{"rope_fraction": 1.0, "init_std_o": 0.0, "optimizer": "muon_variant", "decay_shape": "linear", "final_lr_fraction": 0.05, "seq_len": 1024, "train_tokens": 130900000}
MLP neurons of a small language model. Each row is named by its layer, matrix (gate and up: input weights; down: output weights) and neuron, and shows model dimensions 80-207. Each number is 128 + 24 x the weight over its row's rms, rounded and kept within 0 to 255. A neuron's up and down rows have the sign that makes its largest values positive.
A block is one neuron, or neurons of one layer that tend to fire together. After each block is what it responds to, as a language model described it from the Wikipedia text at the highest values.

L5.gate3 [117 119 134 128 139 135 105 115 110 150 121 176 114 103 106 106 177 130 133 137 117 137  87 132 145 179 144  98  94 126 159 137 176 116  98 158 106 136 122  88 117 144 105  72  86 104 143 150 145 104 154 137 108 148 126 136 147 144 147 119 122 166  95 110 179 114 114 178 111 127 124 136  90 106 125 112 115 108 125 179 119 135 148  81 146 135 126 127 138 121 139 156 112 133 132  95 108 114 119 124 128 164 143 137 117 159 122 137 151  91 171  94 113 126 164 114 104 116 145 148 153 100 149 115 114 143 115  90]
L5.up3 [175 115 127 159 112 114  95 116 150 158 143 114  91 145 137 129 113  99  99 183 131 144 108 104  96 154 128 142 107 119 118 118 201 145 116  65 109 154 133 115 118 171 136 117 124 105  86 148 158 124 111 138 109 132 115 119 112 144 127 123 150 117 154 116 178 141  92 179 153 125 135  76 124 136 133 116 103  98 130 140 156 140  94 153 154 118 111 106 125 159 107 148 152 162 119  97 165 154 141 131 102 155 115 147 132 144 131 150 141 153 168 126 117 114 129 136  91 113 165 146 131 101 164 134 146 155 102  83]
L5.down3 [120 114 177 107 137  87 124 128 115 138 155 176 178 164 119 125 126 129 149 108 153 154 104 157 132 119 129 146  89 166 132 178  87 134 113 110  97 148 132 152 147 134 161 152 151 127 105 155 112 162 120 131 163  99 125 131 160 129 132 168 117  81 160 129  81 148 123 164 121 117 120 134 148 124 134 151 115 128  92 111 121 120 168 126  94 138 152 154  99 157 102 146 130  88  97 149 168 118 105 152 152 106 112 164 129  86 101 116 169 108 165 131 128 125 144 152 129 163 129 116 103 113 102 133 118 140 106 163]
L5.gate9 [134 122  86 152 109  98 120 132 107 137 116 128  90 119 110 110 141 169 134 143 145 111 116 163 123 117 171  92 113 124  95 180  93 102 107 156 135 147 155  88 114 177 148 121 121 126 149 136 154 117 117 124 133  89 146 113 113 105 178 134  92 105 132 121 117 163 188 121 157  94  93 136 106 102 159 104 148 124 149 145 128 103  85 136 129 181 157 111 104 146 128 135 106 124 169 101 122 101 145 163 143 131  88 121 130 159 158  61 123 161 141 143  85 118 117 134 162 126  91 127 161 113 114 149 132  91 102 105]
L5.up9 [108 127 117 155 166 166 132  99 132 147 111 113 147 118  97 141 144 116 100 111 107 129 123 145 128 147 143 120 129 112 105 104 109 134 163 176  76 151 114 126 112 115 124 122 119 119 164 112 117 116 120 152 156 123 134 123 126 131 117 102 113 155  82 149 137 151 133 149  98  87  96  87 105 152 101 133 130 106 180 154 164 136  91 109 167  91 160 106 132  90 133  91 133 157 140 120 130 134 127 132 147 140 118 162 154 117 178 148 100 146 139 121 100 128  94 139  95 107 134 148 119  76 154 126 101 117 105 145]
L5.down9 [161 127 126 151 153 151  96 126 107 126  95 131 168 122  94 129 158 159 138 175 108 131 143 159 130 128 142 134 108 110 149 135 130 128 165 107 144 147 104 107 158 130 152 105 143 106 120 152 153  90 116 122 134  91 116 107 167 139 125 154  88 116 124 110 149 113 137 100 131 149 115 157 144 148 135 155 129 130 125 116 103 126 104 128  85 147 138 160 116 113 108 160 150 104  82 105  68 129 153 165 132 165 120 138 114 142 162 118 146 130 127 158 111 153 153 185 171 136 107 120 149 126  90 120 154 110 118 126]
L5.gate76 [ 98 124 130 125  92 132 137  70 115 126 131 112 111 134 118 132 127 145 148 139 115 112 102 122 157 102 155 142 139 120 104 143 112 140 145  93  74  97 172  90 117 137  88 130 150 148 150 115 108 149 157 137  84 112 148 139 103 145 113  99 162 124 103 132 124 157 133 129 137 154 157 133 147 108 154 110 153 145 168 102 150 126 106 158 100 149 141 147 160 137 163 155  87 137 109 142 124  97  92 157 159 135  91  69 100 137 145 117 123 136 145 143 110 112 111 178 116 156 158 177 135  99 123 167 133 118 146  92]
L5.up76 [ 95 155 125  93 145 114 141 126 132 118 124 147 152 142 140 142 112 102 138 132 133 147 113 150  87 155 143 139 129  98 114 127  87 113  89 116 131 133  91  89 159 155 114 134 159 148 141 129 110 128 116  97 114  91 133 112 156 115 152 141 116 157 133 146  67 151 166 141  92  89 141 152 113 169 117 160  95 172 209 110 137 146 101 108 113 134 151 110 164  91 164 118 113 140 115 140 106 122 123 108 153 112 144 139 136 129 104 104 130 123 126  77 159 140 101 113 108  95 120 167 143 137 160 123 141 165 151  50]
L5.down76 [131 113 166 112 123 141 118 131 107 126  97 127 130 144  69 123 130  87  78 123 104 131 153 107 132 159 155 111 101 153 135  85 107 155 132 106 147 153 157 129 185 161  88 137 121 116 105 108 162 143 122 115 169 127 133 115 103 160 151 142 134 113 100 130 167  86 128  99  68 148 173 121 153 165 104 126 140 156 107 106 144 106 115 136 151 106 133 156 120 134 102 156 109 145 123 155 138 128 139 129 124 154 127 139 164 128 132 152 141 132 153 134 134 154 145 124 118 169 124 115 123  92 118 113 139 113 142 123]
L5.gate133 [157 111 130 127 105 110 148 128 102  86 174 122 125 120 151 162 145 145 119  96 106  97  99 129 145 129 165 129  94 114 160 138 166 128  76 125 159  92 108 108  92 152 174 114 146 109 162 137 130 150 147 115 117  95 152 156 151 131 159 136 125 139 112 131 132 140 128 120 152 107  99 183  76 115 107 104 164 169  73 129 152 148 119 155 106 125 122  90 153 157 142 141 108 147 138 184  96 146 138 137 114 119 154 156  79 165 143 109 128 116 138 106 141 165  74 137 129 105 106 116 156 132 124 137 129 134  95  88]
L5.up133 [172 108 121 159 145 142 115 110 139 100 107  88 152 153 109 135 166 119 105 145 133 136 118  98 119 156 133  99 138 118 133 169 132 118 119 140 134 128 149 120 158 148 130 119 124  80 159 103  94 126 177 202 137  89 109 118 107 160 133 106 142 128 121 133 136 131 163 103 130 136 127 164 117 114 133 100 143 116 127 121  95 114 109  96  64 137 147 116 140 134 155 140 147 121 112 107 146  69 144  93 149 160 120 104 157 137 161  99 140 156  86 117  72 134 111 150  98 104 125 116 152 145 149 127 106 133 148 126]
L5.down133 [122 128 108 113 114 169 160 146  93 124 129 144 152 131 118 120  75  82 131  61 137 152 156 118 118 108 103  98 124 115 125  94 109 167 116 136 121 125 120  70 165 153 182 132 146 139 131 130 163 146 139 126 122 124 152 122  89  69 132 139 112 114 123 136 139 140 144 112 155 144 148 156 140  93 105 129 115 154 138 133 154 145 146 148 151 129 110 123 157 125 116 118  94 143 127 105 110 140 119 104  79 131 108 167 147 116 166 149 139  94 177 125 116  93 202 125 118 142 117 131 116 118 108 136 154 161 116 121]
Description: Sentence- or clause-initial pronouns and connectives, often as mid-word fragments, e.g. the t of "un|t|il", "She", "H|ow|ever", "Desp|ite".

L4.gate216 [110 125 145 119 146 162 112 158 115 151 108 105 109  82 136 103  89 142 122 128 145 114 127 139 100 160 154 132  77 135 134 168 172 144 147 113 109 145 143 101 148 162 169 163 134 142 145  90 159 139 164 127 142 153 115  91 110 145 108 120 120 136 156  77 138 171  99  93 107  43 126 117 138 109 135 121  99 145 139  86 110 170 150 105 148 127 133  94 162 109 131 112  90 123 123 143 137 162 137 147 110 127 132 110 101 101 146 137 141 102 155 134 152 116 109 132 128 121 149 116 142 100 130 173 160 142 136 123]
L4.up216 [132 146 112 122 129 201 104 129 106 159 126  98 104  81 147 149 117 135 141 139 142 122 166 181 117  97 148 130 143 121 137 116 123 144 150 158 124 137  93 160 121 140 124 127 142  98 138 136 102 131 152 128 132 118  92  75 144 123 117 129 137 120 132  95 154 153 142  89 137  76 112 104 123 115  84 116 111 105  98 125 150 131  92 141 138 114  95 160 163 134 172 127 150 104 156 144 123 143  62 135 129 158 133  99 127 105 163 112 125 133 151 118 151 156 120 130 137 176 132 109 152 123  98 117 136 147 130 119]
L4.down216 [126  80 146 114 110 138 136 122 124 111 121 106 117 171 165 101 185 132 131 104 123 106 124 101 112 137 146 122 138 172  88 129 120 140  90  96 129 159 164 140 200 116  85 129 103 148 106 166 146 126 129 130 115 158  77 133 115 126 139 141 130  98 111 131 159 165 144 163  98 109 147 111  87  58 126 147 134 143 131 138 163 131 148 118 136 174 146 144 132 147 122 155 119 157 126  68 155 107 132 151  95 175 126 119  99 113 178 143 126 137  99 120 167 119 122 103 122 143 129 118 132 125 149 139 137 114 125  97]
Description: The second word piece right after a lone capital letter, mostly "n" in a paragraph-opening "On" before a date, also San, Castle, Bar.

L5.gate7 [118 139 166 168 160 134  96 148 111 152 130 148 118 114 136  98 152 169 151 154 153 153 178 112  94 110 100 135 127 126 137 129 107 121 139 126  78 115 130 148 106 108 131 157 177  98 116 144 159 159 132 112 134 142  91  97 104 120 118 138 191 110 146 146 163 127 147 120  97  94  86 157  80 160 139 141 128  85 145 118 172 118 108 187 114 127 143 102 120 109 116 120 171  78 166 173 116 124 122 139 126 132 154 113 117 142 143 127 101  89 109 138 110 165 158 105 141 141 145 147 133 175 138 138 152 162  98 103]
L5.up7 [159 138 122 151 129 101 102 135 151 115 117  95 126 143 144 134 154 154 127  96 179 165 159 127 104 138 142  77  89 130 116 108 121 118 138 106 151 147 121 122 138 130 114 124 107 187 136 149 135 139 110 144 100 103 108 105 159 101 133  73 144 151 124 134 185 152 181 152 104 129 133 116 138 174 133 142 169  77 148 121 111 127 175 109 175 201 134 145 154 127 132 123 139 138  85 128 104 118 122 124 164 147 131 120 132  85 127 148 137 164  84 158 131 143 123 142 138 103 144 155 145 108  96 107 150 141 175 106]
L5.down7 [148 160 142  87 165 150 123  99  72 150 122 126  91 146 112 136 160 135 134  88 109 107 136 121 127 173 183 114  96 131 127 134 109 140 131 104 123 137 184 111 122 127  74 110 145 141 146  93 141 103 127 124 140 100 132 124 156  96 125 147 104 141  96 154 142 119 116 190  99 127 190 169 118 136 128 178 122 115  92 147 110 153 133 162 131 126 109 121 130 133 167 162 130 110 147 142 162 146 139 123 110 119 103 126 151 169 150 138 133 111 139 105 123 115 129 131 165  87  95 108 136 125 166 114  98 136 141 108]
L5.gate51 [130  92 122 123 154 140 140 123 125 131 101 144 136 144 122 135 137 175 147  67 163 163 129 133 150 145 116 143 130 106  94  94 143 118 144 137 106 110  96 147 124 162  86 115 106 115 123 113  88 145 189 120 136 119 137 120 108 160 118 153  99 162 130 203 128 112 182 129 127 174 101 146 124 117 130 168 137 113 152 140 119 116 173 115 153 127 162 114 149 136 121 119  87 120 130 130  57 143 134 151 165 127 133 105 184 119 142 110 122 118 110 147 125  95 121 173 139  84 132 146 128 122 146 118 138 151 120 172]
L5.up51 [111  77  91 154 127 138 135 160 150  96 129 140 114  97 157  96 122 138 116 142 107 119 100 136 132 108 142 141  88 116 138 133  94 149  84 127 131 107 150 178 132  98 155 114 163 118 164 149 140 139 155  68 126 146 125 120  97 145 104 130  84 125 138 123 138  91  85 104 110 138 108  75 103 150 133  93 112 146 157  95 111 142 142 128  82 115 146 130 109 118 121 117 133 155 130 135 117  68 138 106 126 172 128 165 161 134 146 100 120  90 131 109 164 132  84 127 121  92 141 168 152 110 132 124 152 104 125 124]
L5.down51 [104 137 174 140 157 124 151 170 117 118 160 140 165 110  82 111 151 128 126 141 101 121 160 133 158  76 135  65 124 106 132 156 124 115 160  77 131 125 160 109 129 150  84 112 133 138 122 132 148 133 116 128 151 140 119 121 126 137  83  35 137 152 152  63 142 122 133 134 129 132 133 127 105 133 145 114 115 100 107 118 109  74 125 152 169 135 122 161 107 122 144 177  95 109 100 118 134 139 166 122 134 153 159 111 134 121 127 112 109 114  91 143 122 126 163 114 171 142 135 127 128 145  92 147 120 114 115 144]
L5.gate171 [154 155  72 169 134 118 131 128 153 132 155 120 111  68 145 159 121 121  95 151 106 150 130 151 133  84 131 110 126 141 120  80 109 132 144 172  89 112 114 123 134 147 125 129 131 152 152 127 113 116 139 199 143 111 104 113  86 166 126 143 111 107 132 147 135 113 140 141 103 164 133 178 127 138 120 149 100 145 138 122 144 113 166 163  96  90 127  77 154 136 132 135 153 137 119 153 125 135 117 142 132 155  84 168 118 115 146 144 110 128 182 137 105 153 139 115 165 131 129 135 108 218 128 134 149 150  84 129]
L5.up171 [157 122 108 143 107  78 123 157 149 129 126 137  98 127 148 146 133 122 134 139 145 127 134 167 120 134 123 138 171 132 154 130 136 141 143 128 134 144 125 115 126 148 153 149 125 119 124 130 166 139 105 161 157 139 111  75  41 141 122 207 120 106 152 153 143  81 119  84  99 146  88 138  81 163 139 132 133 129 125 115 164 127 163 108 165 119 149  73 144  95  98 141 136  74 121  97 126 157  91 126 120 136 153  90 109 144 164 173 146 143 107 117 112 177 131 103 123 146 137 113 124 178 156 146 123 151  96  95]
L5.down171 [119  81 124 130 151 123 146  94  91 129 143 127  92 131 111 116 142 147 114 131 116 109 105 124  73 125 116 144 145 109 132 147  86 135 112  99 124 146  86 134 146 127 120 151  99  94 146 144 119 117 122 193 112 140 104 120 114 169 149 146 145 121 148 127 117 109 148 145 108 103 146 117 147 189 140 142  77 118 163 115 149 128 120 153  92 137  93  82 128 121 110 144 144 120 168 143 144 117 143 130 162 131 134 126 135 106  95 115 144 145 134 140 115 108 183 135 134 117 141 106 126 132 102 127 103  70 127 129]
L5.gate385 [103 109 147 125 128 140  97 144 104 107 126 115 118 119  68  63 159 127 139 114 147 143 131 116 122 140 122  98 136 153 105  91 135 109 122 168 160 129 143 169 128 136 150 156 171 114 165 133 108 105 155 135  86 118  92 148 126 138 130 157 117 126 143 100 147  93 116 126 115 124 123 125 102 157 120 139  99  60  99  76 139 101 118 157  94 126 122 131 119 146 158 156 129 162 148 101 129 132 130 122 112 165 129 103 120  87 130 148 122 153 150 170 108 105 123  95 135  99 164  86 185 153 108 140 114 145 108  96]
L5.up385 [155  60 143 150 108 164 141  90 120 154 154 125 139 144 136 149 118 170 152 146 180 128 164 121 124 106 141 108 118 106 148 141 130 178 113 131 127 124 172 107 133 127 146 150 146 170  90 143 163 122 130 130 135 107 120 155 129 125 135 117 159 112 101 140 124 120 122 150  99  78 117 153 142 123 161  89 118 126 104 111 168 176 117 121 104 151  96 150 142 122  87 138 168  88 116 169 125 102 147 104 109 113 123 163 115 138 118 131 157 153 134 137 167 150 162 111 138 131 179 113 148 120 118 183 144 154 108 125]
L5.down385 [179 100 149  83 107 117 134 111 113 129  75 112 104 143 159 135 138 143 135 118  71 147 125 157 134 174 147 119 104 112 119 128 128 103 137 105 122 117 142  83 115 107 113 109 128 111 144 106 153 103 154 157 122 152 132 134 116 116  90 139 136 103 159 209 167 158 165 128 152 159 129  95  92 114 105  80 132 121 144 131  78 164 118  82 142 134 157 131  96 119 147 183 146 140 133 121 100  92 151 168 107 130 134 108  75 125 111 110 108 122 128 104 104 114 118 114 176 130 113 110 141 170 155 130 125  95 149  91]
Description: The second piece of a word split after a short first piece, especially b in o-btained and o-bserved, plus orn (born), oin (joined); also on, of, by after verbs or nouns.

L4.gate281 [111 140 159 116 117 118 148 140 158 107 129 120 127  62  99 145 123 144 103 124 165 150 101 144 173 108 108 107 100 126 118  71 119 103  83 158  71 118 131 103 150 142 138 152 133 100  83 100 138 109 171 131 166 155  96 123 134 163 164 134 115 173 154 163 104 137 174 129  83 151 141 156 150 150 119 132 135 138 146 150 110 104 120 151 135  88 116 126 170 140 121  67  96 146 181 129 133 131 116 169 138 144 139 149 111 123 135 128 108 138 126 104 109 116 122 158 149  99 127 134 158 153 114 111 121 139 125 149]
L4.up281 [128 113 145 153  97 161 131 105 128 171 152 107 124  88 144 116 109  90 167 114 142  71 106 142 134 146 122 106 139 113 146 150 117  94  98  83 119 185 109 131 123 110 161 113 110 125  96 137 148 145 130 173 167 138 113 108 145 130 129  86 117 125 130 156 106 131 147 137 111 113 130 126 130  97 117  94 146 145 126  86 122  99 124 128 152 117 141 124  96 138 139 135 103 131 138 136 139 172  76 143 173 137 112 114 130 127 129  41 125 144 123 120 105  77 145 133 152 140 118 153 154  91 137 140 158  92 141 114]
L4.down281 [139 165 105  81 150 117 115 145 158 134 129 111 135 119  88 109 126 118 128 157 114 114 141 101 142 141 167 108 140 151 169 141  92 105 123 135 130 153 132 128 128 124 193 145 126 142 111 150 113  81 111  96 144  89 152 177 151 156 185 131 120 145  99  81 118  74 161 159 122 138 149 147 105  98 119 122 124 126 122 150 125 150 143 105  81 158 123 132 135 131 155 106 128  97 114 105 114 124 111 100 153 100 125  96 117 150 112 139 144  78 131 121 149 122 119  99 162 112 109 191  99 124 154 135 112 141 109  98]
Description: Second piece of a word split after its first letter, mostly "n"/"an" forming An, Another, announcer, with On, His, Africa also.

L6.gate26 [169 110 123 116  88 132 171 106 124 120 119 110 120 150 108 138 128 157 123 163 154 150 137 131 158 112 140 146  92 125  89 175 112 149 168 104 156 106  93 108 111 169 125  87 128 129 108 129 134 153 130 130 111 131 153 150 114 153 141 144 107 125 110 101 201  78 128 127 137 134 123 125 123 118 112 142 103 167 127 129 122 153 123 149  89 106 143 119 148 124 124 140 152 110 187 124 133 134 135  95 121 145 148 165 113 130 123  72 134 117 169 141  97 148 113 142 126 100 128 122 111 108  88 136 159 131  89 131]
L6.up26 [118 133 112 106 125 159 131 109 188 152 118 123 121 143 101  98 160 109 117 135 128  76 116 132 150 112 122 118 129 144 135 103 104 107 127 139 139 173 134 116 127 137 130 119 121 122 128 122  88 167 101 125  61 153 107 102  96 151 133 124 149 109 132 148 137 117 151 147 132 123 132 105 157 135 104 165 109 132 138 107 133 150 161 144  98  91 155  81 140 123 151 165 147 108 116  86 141 150 170 121 108 162 140 128 153 103 145  97 136  98 135 135 102 123 145 154 135 117 123 138 108 118 146  80 158 121  78 101]
L6.down26 [143 158 132  63 128 135 112  90 103 111 154 137 131 174 133 140 105 187 145  98 124 116 153 123 112 169 126 114 135 132 177 151 129 112 126 165 144 132 143 202 139 122  98  74  80 153 112 133 148 104 149 157 109 156 162 131  92 128 129 136 124 136 149 160 131 124 127 127 138 131 134 104 101 121 102 153 117  99 166 126  89 148 139 122 112 129 130 139 171 134 125 161 173 152 155 164 105 143 166 170 110 166 139 120 154 127  97 153 119 136 152 130  92 116 114 120 180 121 111 136 149 132 149 133 104 118 122  98]
L6.gate39 [150 142  88 163 149 163 102 129 158 175 141 139 100 135 130  95 137 160 159 151 145 140 107 138 114 121 169  98 149 136 113 105 130 123 115 108 111  97  73  95  81 141 148 133 117 124 101 106 138 113 140 122 143  92 152 136 166 124 136 142 102 156 123 156 173 125  97 144 114 132 115 175 111 127  77 143 168 125 105 126  94 166 100 114 127 127 152 146 111 106 132  94 145 101 120 131 103 132 133  91 134 164 137  92 143 120 110 129 135 114 118 152 103 144 129 150 127 146 124 143 124 126 137 177 164 152 112 113]
L6.up39 [ 97 126 113  88  98 133 130 134 125 116 127  98 108 107  80 135 165 156 135 172 141 108 115 171 165 138 131 159  95 141 124 143 137 102 108 124 121 158 119 145 108 144 124 116 156  98 102 135 150 108 165 144 172 159 130 150 113 173 134  83 146 125 141 132 118 180 130 124 191 148 137 148 149 150 126 111  84 130 124 140 120 137 125 129 117 117 163 122 136  94 111 137 159 155 107  92 153 116 161 141 167  69 118 114 160  84 131  91 123 134 134 122 140 152 118 114  97 111 114 177 106 105 107 151 159  91 136 105]
L6.down39 [144 150 144 136 138 130 124 149 127  87 147 130 119 131 145  93 115 130 104  94 133 136 143 134 113 110 155 111 151 126 213 136 117  88 147 145 154 128 109 135 112  95 118 103 137 108 146 135 140 170  72  93 120  84 124 129 126 108 180 103 133 124 141 147 157  86 143 142 132 131 140 146 126  94 106 143 120 126 144 133 141 102 124 100 130 133 111 129 154 164 174 162 130 136  88 118 111 135  96 139 185 132 138 155  99 199 128 124 141 174 154 151 137  96 133 115 116 117  92 191 116 144 140 141 120 161 129 112]
L6.gate121 [126 122 127 150 133  96 115 126 105 144 141 113 134  77 134 145 177 156 116 111 122 149 148 127 114 152 115  86 135 152 153 147 124 125  97 188 102 101 114 121 107  89 174  84 154 112 146 141 111 116 158  96 168  90 122 135 101 167 158 104 137 166 131 110 120  94 132 132 138 125 168 130 104 137 147 165 143 171 133  82 174 166 103 125  98 149 143 126 143 137 149 107 101 106 172 152 112 131 147 175 118 128  98 129 157 153 152 111  96 151 165 113  61 132 121 100 152 148  99 122  69 149 150 132 195 150 140 129]
L6.up121 [128 145 156  79 121 124 106 126 178 123 160 178 147 140 115 141 135 137  75 124 149 146  98 167 101 105 116 119 114 146 128 123 119 144 164 147  99 168 140 152 149 131  88 120 147 157 136 145 114 106 105 108 125 113 107 132 106 124 145 113 128 106 108 177 152  98  92 116 153 164 130 118 124 117 130 135 122 111 163 161 146 163  73 120 125  91 152 121 114 143 144 138 139 128  99 164 123 119 120 153  87 143 135 160 149 101 144 148 122 118 152 166 143 113 119 166 133 105  94 147 110  99 129 120 100 122 114 119]
L6.down121 [ 89 135 101 148 126 121 112 115 102  81 121 131 126 137 151 160 108  97 167 132 124 109 113 118 150 136 145 141 152 117 128 147 150  75 166 147 175 122 129 137 131 158 135 118 137 157 112 114 139  95 122 112 101 124 135 130 151 139 127 133 181 156 141 131 123 141 133 136 124 116 124 150 111 175 133 115 118 165 106 144  82  82 128  95 158 165 139 156 127 150 127 159 102 145 125 155 157 150 121 190 147 123 118 120 162 124 109 120 110  99 139 122 139 128 130 155 120 132 168 136  88 141 131 129 112 139 173  97]
L6.gate441 [119 124 119 139 118 119 147 149  86 169 132  78 146  85 144 127 142 109 106 108  92 107 106 144 122 123 115 142 108 100 154 127 109  99 103 132 114 120 116  70 122 177 126 128 146  79 168 124 146 111 172 134 137 100 111 119 122 141 113  91 133 143 152 150 116 164 147 101 170 117 151 118 144 164 109 157 109 150 132 145 112 139 131  96  89 106 160 143 174 114 135 127 140  89 107 132 107 144 131 125 128 137 125 144 143 165 115 122 130 153 144 135  71 172 116 123 141 114 117 124  89 114 137  86 100 148 137 108]
L6.up441 [159  73 111  99 105 144 137 139 126 100 161 132 140 135 154 154  93 153 121 100 130 138 141 122 134  85 121 138 174 115 112 171 119 123 133 131 132 138 172 154 128 138 158 137 136 146 154 167 141 130 113 151 133  86  75 156 157 128 134 124 137 177 161 126 154 120  80 115 134 143 164 117 114 172 116 124  91 132 157 114 163  72 132 113 140  83 131 144 123 111 120 124 104 109 147 126 100  99 107 157  97 166 120 156 159  89 129 101 129 125 118  88 112 144 155 189 132 165 126 153 133 124 144 147 147 144 119 130]
L6.down441 [154 157 143 114 116 168 108 116 140 148 132 109 131 140 122  83 148 114 109 106 116 130 128 105 130 138 141 119 169  84 155 158 141  90 157 160 151 116 148  98 106 145  87 145  85  86 103 107 131 114 171 108  61 118 114 114 128 120 136 131  93 121 121 122 132 148 165 140 133 158 141 149 132 120 104 130 107 148 109 117 142 145 130 156 121 118 130 128 125 185 123 132  88 132 131 145 142 123 142 112 141 116 163 119 134 109  85  82 160  61 116  97 117 100 131 143 173 156 136 127 136 146  49 181 123 164 140 138]
Description: Short function words that begin a clause, often right after a period or comma, such as It, that, which, an, the, and "set".

L6.gate237 [118 109 141 106  95 127 114 132 121 136 166 134 122 104  95 131 125 129 130 143 115  88 148 132  95 140 127 194 110 137 117  97 112 111 139 107 118 112 120 126 116 169 152 164 136 143  90 148 132 128 168 139  57 150 166 109  92 167  90 114 113 104 125 122 116  97 128  90 141 145 110 162 148 120 117 131 135  90 101 124 115 162  97 116 155 165 128 168 168  88 126 121 145 137 102 120 153  97 107 141 130 139  85 127 124  91  99 134 127 138 146 114 114 115 171  90 128 128 177 137 134 106 108 120 166 100 111 116]
L6.up237 [130 104  99 103 125 112 170 139 121 124 131 113  95 146 158 103 182 107 124 153 122 121 103 133 123 118 119 132 164 136 139  95  81 167 157 103 129  97 108  83 136 175 122 147 114 175  94 195 100 136 143 133 139 124 119 129 139 136 129 117 129 126 108 122 143  80 118 105 105 141  98 149 102 100 130 100 137 168 133 140  90  94 142 134 115 162 131 148 137 161 125 101 144  81 135 111 142 109 140 135 152 148 150 146 119 105 116 133 161 139 141 108 121 129 119 108  89  93  92 180 110  69 116 112 159 120 112 159]
L6.down237 [123 140 120 129  85  95  80 160 126 155 166 116 102 143 136 122 139 159 139 137 137 126 118 129 177 148 120 117 136 134 111 100 145  55 105 157 121 105 124 132 134 125 169 159  98 126  90 160 146 141 102 105 146 145 113 156  99 115 140 136 125 125 142 122 164 129  98 117 128 143 124 142 112 106 122 131 119 103 104 114 147 127 154  79  91 100 107 129  84 158 159 123  95 128 121 135 124 104 139 208 106 160 153 157 132 120 138 196 125 130 150 142 102  83 175 129 145 146 144  96 146 129  93 161 122 168  94 115]
L6.gate266 [104 146  84 160 141 165 146 119 120 146 128 130 165 108 137 147 148 144 121 133 147 156 153 101 168 120 133 119 145 156 109 132  98  72 106  88  92 154 153 136  91 147 103  84 108 118 166 149 124 103 125 139 109  69 125 126  86  92 125 107 176 157 120 132 111 140  67 114  98 142 122 113 102 167 169 109 122 107 133 128  79 165 141 147 127 117 130 124 176  97 116 112 131 117 140 155 149 147 146 115 101 136  98 148 147 101 151 147 158 122 110 134 120 141 140 108 137 167 122 131 135 129 147 136 145 124 133 124]
L6.up266 [114 105 136 160 121 109 146 128 113 113  97 116 142  93 111 142 171  97  84 138 113  78 160  83 148 157 137 141 136  94 103 193 124  64 166 118 201 112 125 165 125 193 145 118 139 112 127 148 114 121 151 130 112 132 133  85 118 155  90 102 153 130 128 122 132 146 103 122 123 114 140 100 119 138 143 132 124 134 119 101 126 141 152  89 154 136 150  93 151 126 142 152 176 132 159 129 161 107 135 101 154 126 148 113 107 124 152 141 122 149 177 124 104 120 149 148 127 126 150 111 112 175  88  72 125 170 136 113]
L6.down266 [139 124 103 114 119 107 141 103 140 130 135 127 161 139 163 152 111 153 121 153  66  85 148 158 109 144 135 117  93 149 107 153 120 124 156 134 104 190  79 134 106 118 144 131  55 121 113 118 139 156 125 165 139 119 108 157  94 157 175 114 121 117 143 134 122 103  94 125  86 112  99 127 105 139 131 118 132 149 134 150 125 167 133 101 113 135 140  91 111 140 102 115 130 137 138 133 107 114 151 117  82 120  87 135 119 111 140 145 113 127  91 142 164 115  85 104 116 137 108 100 159 144 100 141 150 142 106  96]
L6.gate352 [119 103 157 109 153 131 132 158 130 140 145  97 163 126 142 120 141 146 118 124  84 110 109 122 146 109  98 134 119 113 132 113 109 129 179 122 128 145 143 150 160 185 153 124 121  97 132 174 144 113  94 100 163 124 115  97 172 100 134  79 177  88 142 136 137 123 155 118 142 128 104 104 104  86 137 134 188 143 114  77 156 116  99 128 161 121 105 169 114 101 130 130 126 139 183 130  82 117 123 138 159 113 128 138 126  98 109 129 120  99 130 151 125 115 140 135 148 157 135 140 101 132  88  87 176 151 117 126]
L6.up352 [140 131 119 133 156 140 145 124 135 114 128 141 137 120 130 139 155 114  91 153 107 146 100 134 116 128 121 158 151 110 147 141 125 154 171 180  84 126  92 116 112 107 144 109  93 122 103 145  92  97 117 145 151 138 104  86 171 140 111 135 118 134 125 114 142 142 134 127 156 136 164 122  80 117  96 134  99 145  80 118 129 101 108 116 117 176  73 126 141 116 144 138 127 155 117 131 122 108 131 125 167 154 118  87 109 161 139 130 170 146 141 145 123 171 157 104  98 120 104 112 117  97 126 110 127 126 105 140]
L6.down352 [107 116 159 151 142 113  86 104 154 162 118 169 139 108 102 110 161 127 127 134 132  99 112 103 142 110 157 111 123 125 116 122 129  67  86 125 116 119 171  88 148 116 123  72 116 141 142  83  99 107 108 115  71 155 129 182 119  95 147 101 110 123 112 101 148 124 105 171  78 158 143 141 128 120 157 162 112 115 136 115 106 100 127 123 165 120 126 117 107 151 106  57 114 136 123 163 123 167 123 113 131 123 126 123 119 124  98 112  70 115 107 107  87 160 130 129 138 115 119 125 107 139 100  91 150 123 116 140]
L6.gate403 [142 128 154 162 137 162 158  93  87 115 120 108 107 159  93 133 131 131  86 132 136 117 155 154 108 140 128 148 106 146  98 117 124 168 117 123 128 172 128  97 108 141  61 113 148  98  64  96 126 117 125  94 154  93  90 129 128 119 145 169 156 152 117 150 156 164 140 158  66 157 101  84 168 152 156 125 105 151 124  99 113 134 111  99 124 145 127 125 172 144 166 133 111 158 125 182 162 107 123 164 136 175 141 129 153 133 146 142 159 125  79 138 100 134 129 166 141 153 133 116 139 110  83 138 106 131 166 110]
L6.up403 [159 135 175 109 117 131 157 143  91 100 109 147 106 140 141 131 125 149 141 167 129 130 175 157 136 140 129 121 148  65 141 138  96 163 107  90 145 143 165 166 113 127  87 131 141 104 181 178 154  98 170 148 151 115 117 151 125 128 118 114 171 149  99 138 141 102 122 117 135 142 136  96  92 138 170 123 126 143 114 122  90 135 133 182 163 135 109 102 111 151 139 138 141 123  96 143 105 112  68  83 138 133 144 133 136 138  88 114 116 128 121 130 158  86 114 144 156 156  89 142  81 122 158 124 136 132 174 116]
L6.down403 [134 139  71 106 149 130  85 142  84 154 115 103 151 120 148 139 185 117 164 100  87 130 100 132  98 143 162 139  83 156 159  73 115 176 128  97 149 132 155 104 139 116  88 136 136 170 164  91 152 134 140  96 136 132 115 152 106  79 118 126 148 157 148 131 118 127 137  96  79 100 117 109 113 130  84 122 136  75 139 139 128 131 124 128  90 143 134 117 159 148 111 170 159 153 174 145 153 140 147  87 148 145 125  96  96 115 145  77 115 108 105  89 154 131 151 111 131 137 126  85 127 112 141 116 123 116 125 113]
Description: Mid-word pieces completing words split after a first letter, mainly "ost" in "most" and "foremost"; also "us" (exclusive), "n" (On, Only), and " on" before dates.